Weights of a small GPT-style language model, trained from scratch on English Wikipedia.
Size: 12 layers, MLP 704 SwiGLU, vocabulary 8192.
MLP neurons of a small language model. Each row is named by its layer, matrix (down: output weights) and neuron, and shows model dimensions 0-127. Each number is 128 + 32 x the weight over its row's rms, rounded and kept within 0 to 255. Numbers have three digits each. A neuron's up and down rows have the sign that makes its largest values positive.
A block is one neuron, or neurons of one layer that tend to fire together. After each block is what it responds to, as a language model described it from the Wikipedia text at the highest values.

L9.down95:140123177149146135159145174129151097182126121176153164106168152086135157117099134157094125109144075126164156098083149143100082121072146116149147098136098194125075107111186118137126143107129174081138150088113117123114097115151124169190255132090149143091119122121108094103177119176141177153082103146115084169186086178105120107098118169120123109124125142131144114100143070129107153091064
L9.down109:109105138077142131139124147090155130100087127076088109153092185149061164145120058120139117152160116125137153143149147128145136147064127148137145162133092142100149142121118129078103105199100112071175179045117096132163097094148127170093206150128095152122108150122095144189145075055074114092128162108141120191080091144130157112128096174075153145077096195079074100152162113130103095152132
L9.down136:087118145124101127117146087121136112107143135103062111154099057174148140097075097123137129095114129109141121113102184149102155154128122159099137142135177076127182101124113122086119138156166140165135142152162154144138170110187070110111255139078098123148136109136107134166114184160120199080129158083157124169156128152122134161150153133157155138147102200226118084132139131158100091098170
L9.down156:119156164119126115130155107094150147094079088111117137163144127146133175170116142155118082111090113132148122150132126174131107132151125121163087117161136123128143144145087114146123075081063153093174151029081127089116095094151138113149255130115132137102059146120123180120124102124133171095113121121137080114110107170127126100058130130095128145097139112077183167084115140136129122107119
L9.down264:192134154112140137134118104099141181164150134110163136113105155184089116119122144101127093172138141101203135139143106100120138123123102130131148139122138120100120141125139109109112113139131157131169091057150140109104137102139112125123255150109140091178142092147116147155131112140099191124148117141125140134127150179108133108142114119123160138121101182166175166094066120140164112092126
L9.down367:116169127131184133137097154137183077096139167133109111144101118135137129126098088184172105056104152139220119116203166062075122116114172130074128135157112087136146143166116171132173205126088118161185107124169147109168154116199092165077148073128137134139147063094106178139143124177178132104172120156070086181134077113093056118083113112166158134187108115156110132131129137105149150127140
L9.down615:150147103099111174130131087088155103117165153093121138156151148139131134125140113150130065124187124140127139111125093095115156132096101072145153096104157099054106130126162151154133140078140108157138084104122135147108201153138159147082218131134116127189176097151100114141130168116130109167080127133153130083148156123080111058139070079183121150104157093130138091081161127090126145126123
L9.down643:161136159108095130185064119109182147125137153095152179163157216124088171130161164146113084124070172110202154093141096091108168170154115100057116139118112131075144127145151133100166074074096167119157134056163152092149127128189172140141151118096115099155196067159081114163119206134087148127170137156103098136117156146125113105174113125122137117163099147099137135089116068114129115153107
Tokens just before a personal name is expected, often mid-word inside a first name (Edmun-d, Mart-ha, Tod-d), list dashes, table pipes, titles like Sir.

L6.down162:093136112122116198137117076114138099207101113157145109065114090093121080074146122139186128170113146130122107184137165150102118132155145099149117160167111122117056080163151119186113078136175144149116167147079124071087089170167166124064123172141157119168139126096127099093085152104122148110125176178142103088155157162113100121092125105053076125100109103195158100140138103122112097142083
L6.down187:160105118158167162186135124109111121117135146097174106171113123132134142206090116118108117138160127122112130104134113124102146118161183166092093095121105080170116119144069095114096186111063106081113122107155069130098142169111090131085010107133158101104104151197084168129106139125187175127170164110141105113090152137181144135118183179072066100114111086075142184172102132142119153142168
L6.down212:122056078077202149199098124117160132179123122141095128121102081145150175161117095117153119177126116123069162087070160085090161143202168107118133095127158127107150154138171115069082082099184104117106107165123132152161197120143127098098091103111110157123126115122116130136129135118141111158092086169123140114201080072137128125107166115128108160111103203075129147159170097134100066168141
L6.down528:103082108041144180131159184161141149151113122129122150081117105112166149193178124120150144139101160170111132109161128176120158131140123099079085158102125101112162088148120138131068125133146124132106116165120126082125097136071173133180189156088074120143175053070156099107164147148116147202097128154139130121117152140142112161161104161095140131149144207097103142139081119156101093121123
L6.down608:138133120184187174125131158138106102155123120158144181191090134151136119113121134155117106139155081046134070153122126131119086123183108105114154184123157138073165148140081200112100163130099084086157141228148154127108131218120106136100198135159074165144115157066084128147116121092048134103109131113139103148103103149163112113077176097115094077173146202103105099168113097112139139102079
L6.down611:116078115089143143168126160143149134098104168115177122115125105093125137106098116097104143151115124098049168145116090174128141141125138159132151160122199106091133063157110110127123154119071118163132154157100125125101036159175078086164072129086186176133127124180105120078061122141165126156153088119153122134105167095147106084081161204074116111145159108232147096137095183176059078132135
L6.down657:082102124141115088147183134118153167100134159111128086139119109191121141156101099078120062119108082076116138098108107149119123069118148138107128125129091059064181126178110085109102140134116111149184128180152243111129111162104098094125184178191103171077150100060079137173139129109163083141125148099087080133134078117116065138130148159115125106180100168136119072146137083053173104162076
L6.down672:149071132144119127185091116154159131112142168135139187101160240119128133137089167135138151074074136095136144081136142120149153136129175113196161151109134180150201164173167121144095093167093114131158153154134134132091149129117081116116125128138166128129128166135155051137180210064148121175111138044161093183143127125131140121150148129140133127227152146195152116142166139157133077122102
Inner subword pieces inside proper names, mostly surnames and place names in lists or tables, such as Ma-ile, Man-za-rek, Z-ag-reb, Mu-mb-ai.

L2.down425:180099123154101104117074185080113074118117194212150163125152123109161143097109114113158178114153176151151163168164112103162133143078139112096081139145149082083125135172157134158158116126112083142128148171129075145130137096118124131132150171163133067130139071155172075141161094105106132093121108083148144048170121180139146137152165101151109082135182154112173124104148145156138083104099
Pipe separators and row labels like Total in pipe-delimited sports stats tables (career apps/goals, league standings), often after a 0 or dash.

L2.down655:163172109088164115105152199171124101212188063114156129173135125062105163165069086145114126139123091131170088144140102080135137069129096118145100124098126129125144113070131125145089125176121131162083138152120145134119153092107055196128170176134178096146113144118140102145109089156086070134145116100112147147147160099118118131105166098109172076103119160099132094122135232156170120168106
Fires on three unrelated groups: years opening a sentence or list item (In 2013), closing quotes after a final period, and compound-word pieces (round-headed, sponge).

L9.down31:083139130125120094101194170121135122137122129130184133142089118121125105132103184071092152168134137084127103109153136175176141111155151131141117107183180139163128141151092157138208164145201088154154120184159145144109138078088147137178177100108124106136098144164143130163157113105091144139214165131099077107110131126127163116094178127088162116143191114133136112171168073161160160122155
L9.down122:078132086190126130085094146092107099138123106144131136197117097124104172093187087134124186080145128118129157133091181184120084154148120097087169108157190129062118097122154127139073141143132116169076142097114113164107138075157134141143133157147131102107079107166151129099156117069096166132097106144074116122151152138126188118115088119124074135109153123164146099117078154095133185148090
L9.down232:164131114178081049176126140108156124168122123064131120080128153076137108126122131121130135158159109084125108138122125126149128108144090134137105132152110170087107087140128094175115103148118107141128123000157133098121099114145147183169229133128130142078122151126151129181131131163126154158127115169096139192137135120198107169153111121133133137142145135108136100096102124093142103176135
L9.down250:141125129170104123131059152094144134118084067115147166112111185130122110141151092146080064144073130127094159112114125089124172171130117125120133143103093180092136109135193122136099159134106149142214122121128105115089152132135058060093255100174100167118102140143119127167103119178187136072157095166132159121116131147142128090159137180186088122180170179088132101150128097139196150112094
L9.down485:125084124099148132136103153120101077063172108042092057135118107135144139142104119140124067119124177103083108123117089073189080100066172147124110131138107084119110121114117130130147137135178173189113162150196050122174230133127133103115131098132131113079200114181072130148107158106049125112073122142131102089186109141059121082122138137133110144139147216111092135140056105105145107118140
L9.down540:115084139174136110147116094124095155177118134126155152110142096124084127086144115106147140148145040124161104095167089147131128095085151133127135210119132102112141125063155112083151110141088098145141167234080092186106146121180116099118014148129092168120065102139121146136126112117080136168091176134126138112102133088193177144175109074114146110130153106155089176199147157134111150172075
L9.down631:104107103126160078137126140129212065136089181134123174096080136106127168164125074085107160070122127103183119152149188122064111148114193133145111146084093079160126109121121148139131130099156209175125167164164162089168083128154171110124053151159133138160113158104140129106156123116106154131112128165130132119184113143119143142107138161137116061097197092135088115148066131119077132124132
L9.down680:141218145128119108179152152113171056151191109084141207071151164086155107094079175173150098125157124160109105063128195079169109095083142131142144104152136149112163095122169107154159095166131150151158111103191115117158091177084118216093043127169127146146064063139123139123083104141085118106137084156110126107167117126096222154149183167157128111140145139100113114117166155121140141144057
Pipe separators in Wikipedia tables, mostly the closing pipe after the last cell of a header or stats row, e.g. "PPG |", "47 | 2 |", plus occasional word pieces like "Team's'".

L9.down80:187124152176133144108213152105103153162117155129149145125197102117128103199142144122097162103171140138092105112101150127141168122203154122202126126131170171118082141110102101123140149075169123118121127092090132135137065163151157104065124128086144103086111123140125153072113125095098120135150104108145106118146139096138103139083111155141089148123114101152138098159104153101105130143095
L9.down133:155141128102111152097195111154154133126132118131163164100070099117139136166140132146105112177164140136158103157086134106143141141142140093117144052124176203105176141125170143133092106121131089141156117108175133112125122148078155116094090056205086111110181154127089114091162150126153133127143161131171077128182129130107136202126105131144155162142126126138110122158113118075103140165081
L9.down148:131130083157177111191179079123146162070094154111140177171126148108128184133123084141104139148132085105136056139138136097151142079151182214125141112133097074119163122126140113146127185111123132123155157112147109155140088142173135124081090123086188161103054140143117092161153093095153199111147190147103097191146145125113158158123100114159114107171141146123177043117118120127128082147151
L9.down215:120118145180168151167065133128130126095110138201119147084133148107154089115068150165172101108123136077123113068103139141110127110096089160119165082179090109081082155156088171150155129099138121107127178109082132128113123086169086162091240150134192099103144160131137095121097108117143157091158102149087052168087103122108157107151098151153112142095166090122141125127192042110135120144059
L9.down286:147142162140108122158096138146094168109041131071148102134164124100146148120076142133126143142126106104140117145144079108220077103140134148127135089098121156081123095148089176180157153106154225131064103084114115095170171094093167148091184168141129137117076107112189130111128143115152184090047093132148120136165124115139111148095127203133142103113170144143099072070139163143161086070148
L9.down363:053062134144138201147160067092095137118140153131112147178092094174127118178145165129137100180125072132171127116082127181071115166103121132117134162157151093139127102154153097147161116188171123092111129081123100077120168125092139134112240133127131189136141074137083055173072132102135143101171132146091154113136154083126104125208136149101174121084123128113129164102102146121113065125105
L9.down407:121109126135097117111169165194142164129127105134158089155117108128125144107120128095124159183079117151123111081171166068166182161109110136148171102106095075183102130080155110095127157082095052167176197113074100117174081146106063184137181149142185150144117156137144134105132156142113144112166098134100129143109152084063086087157146086122128157113085108117137125090155141095117134104138
L9.down646:190143207113131112173132101088140168119150174130071168123099144105108161132132094068143114144094089095083217085156157117112104112141126114062136173128134084149082071156157088109047123159163172144085157182128140071207127092103174163129028172094126146136116185119105146152145090117108151126112110133102172100106123141114151131097144145130111115145121115150073079149144107094114163103160
Pipe separators right after numeric cells in wiki tables, especially after vote percentages in election results (52.1 |) and sports stats; also mid-word fragments like str-et-ch, cl-ima-x, Sc-ola-r.

L6.down44:145128096102165132145111131087144142141078121086107158131105147073138152084174132129138153149173107142076193111143136123184081182150081097140078186088147127139100114086144108095088188112106096087063186129128098127114118134115140064187133109118136142068193120106162143100173109076121086133097077133164108085091092090150167161111125118121184094095138099108133111091095156124099099089142
L6.down83:131096196137117114181146111135145117041161111140179108151143103094072182165122185102142164132123082134140121166147141097127131106164118068140125115152117140127195137201137124129151076146104154138088106080136128142110167089119078079097062154189109116091123165097074127107176094076173100159149155113157165108143155087111189216128121110163121132158103128185087136089122175044035145121122
L6.down110:118094127153128122153079083052160088075167153075150112120158149112096107189090157087117102135143114082118200120127154147104111164126169189120052135137109080143101095080145106148132130116049091109087164199170155193146108155118121113093206174103136102113143167052074116118157083117095121125086100090121109138130142098132114135083173120116086080103117133121167141159184147111109181138135
L6.down381:120102204134131132171113142143123058153180152147144123045161176095144161167164107104134117131161214155133123117174153165110116114073148102097191131118084215089136117056149127109158107162090165150141185178176126164102097118066181125069136133118124076098099114059114163154091163092159098114155119108134143103101150140099110127143138146135114102154118148167149151128129168080097159152097
L6.down382:128217122060052117120113125094130134151154121080117104112104062127156101135120168122119109153142171115091155147116088131107150122074095095189083101178100172150090056078172108118188153113108156128077092216135161090093102089149163117147181161142167121176112148146141104108147139149088138106114118198137158111128114106155101138113136105175153155090091097056160105123156174141122109088149
L6.down540:105110132084164143110162116181097162085116115124088142080130191134070136199072137101134160123109152085148107173210155114142160136174139066166138119131084165119130172107106157184131161110137108060157184187143159145105102134123096136152114062123092138104172101140123147132115151159109142129142113111134074152115109172161100114125184091124108121206076180073206109172159110128074178131154
L6.down545:097086102114095077125056165063081149073103086103111149102132153116142144118145078173105159186131112159125163125102138129136136148117097102145128139178117206119094126089108116143120038164175124042108162098172124119172157104155136097144196070129100100134084163091086149095078102141102140129144106118146143121117126091173196083138120141103122162109143058159182151151151156177087125146179
L6.down653:087136097240183123152151139124116168092079123115144125141100152114140111123168113126111118117134106136145181154159213120086118152122102139124093111130179081089101158081105174156155108135122102139091123118107149160151105176112090141127171160119134148155126149150091125151115160121099164083128153119116136156194118076057232110059163120139096131098096153129145162122096189108030122145145
Pipe characters between column names in the header rows of Wikipedia tables (sports standings, results, elections), e.g. after Pts, Tournament, Team; weakly also mid-word fragments.

L9.down21:113153210106073119093058068186115139176132121093162108116120142139161097122098116162104093112145148180102118109113126091110173153094143109178131056112104124145093147098147159130133124153120110120122091160133129099075137107133125154109170119166106129065171145144159113119162197098155041084154135120112144126149154189115078071140062151147158085090118137128086098078177130089069131079160
L9.down371:063158115134126110143125090157100127150147119142115173097130186148125138124173137155075190075223121106139094148117123188110083152128131104103146111176125041119126136128130111176217179141128125127131094153163103095138108185124122104113130147106096108128160110126187161091151159122128128143109106133152144131148175182114152063132064142136145098120083145150152066102099105143180146070114
L9.down392:104137068104144062108157159115128089154147132112132141111193130108122111155112117125142132122197157114190156117129116085090137152093122103083104126117111142102173134167086129140184167148122115157144102114129132118091176187111172161138192095152068109135195069132114126148135164109120143097108112098110132113117127126096105034100141091140089147147098143199083122158150144127170138075114
L9.down400:068179176127100072134129135172121198123119094087129102106178154116152129136075126130136170193119151163100121157116083175112099131083114133155093126114160175135174126136032159096134107113103119160109125159122103159173097157104180134135215167102097173150147146131147102107117163128153105165099154148151130093168125161115093118130145131149112131066086095113104057161166129155136163101119
L9.down503:152117131128136124134151127142186090132067159092140146105130076097141127114153100107152108103101081167112175076117132142097104070177133137128140120105200139098130144151171052104097147083115173139124074083149077120137119183178163161162126069161134148128050139106140162068190097121152095164135126098105121198092154131136117114163143174119145137144104129106137158140086138121100080095102
L9.down544:131157123116089173140170165083110146127124146077145106133097095100106121129095122104155120145093171157086084124103127099177116143183165099145124171096108114149092161107120146148158119111154147155081172161109140085110097161164140134086096079146101076117096135109164136142099101124073074166119111130112131136162103066137082114136137144156130134133117030155060122121159119181110156164106
L9.down637:128148063135117089114092151071164165169038102118121142141117085119163088074110174128111118157103082131041134119043109115097103058089130107161145096124111179105069134127124117114144058137092134062109099134111149140133132167112129157142101127141153090146106074119120164122170062135149096134126176090163154121169108149110160099142140147110118114127124113155154128125125171109084148136095
L9.down672:128137073127121149107090152117090136190065121120111120104162187120102154129187127104119062130139142154161136116148157132134122117111141119200153130119148140109166112060151087142128171088160129176134116091145064093058122159170146190153159101122146161125138162127074120069152091090184081132084092158105136072150140146085093127155081163135110140113156068139167142094144177134104129116168
Second subword piece of a word split after a short capitalized start (Cha-os, Ko-op, Ve-ter) or after a range dash (1983–84), mostly in tables and lists.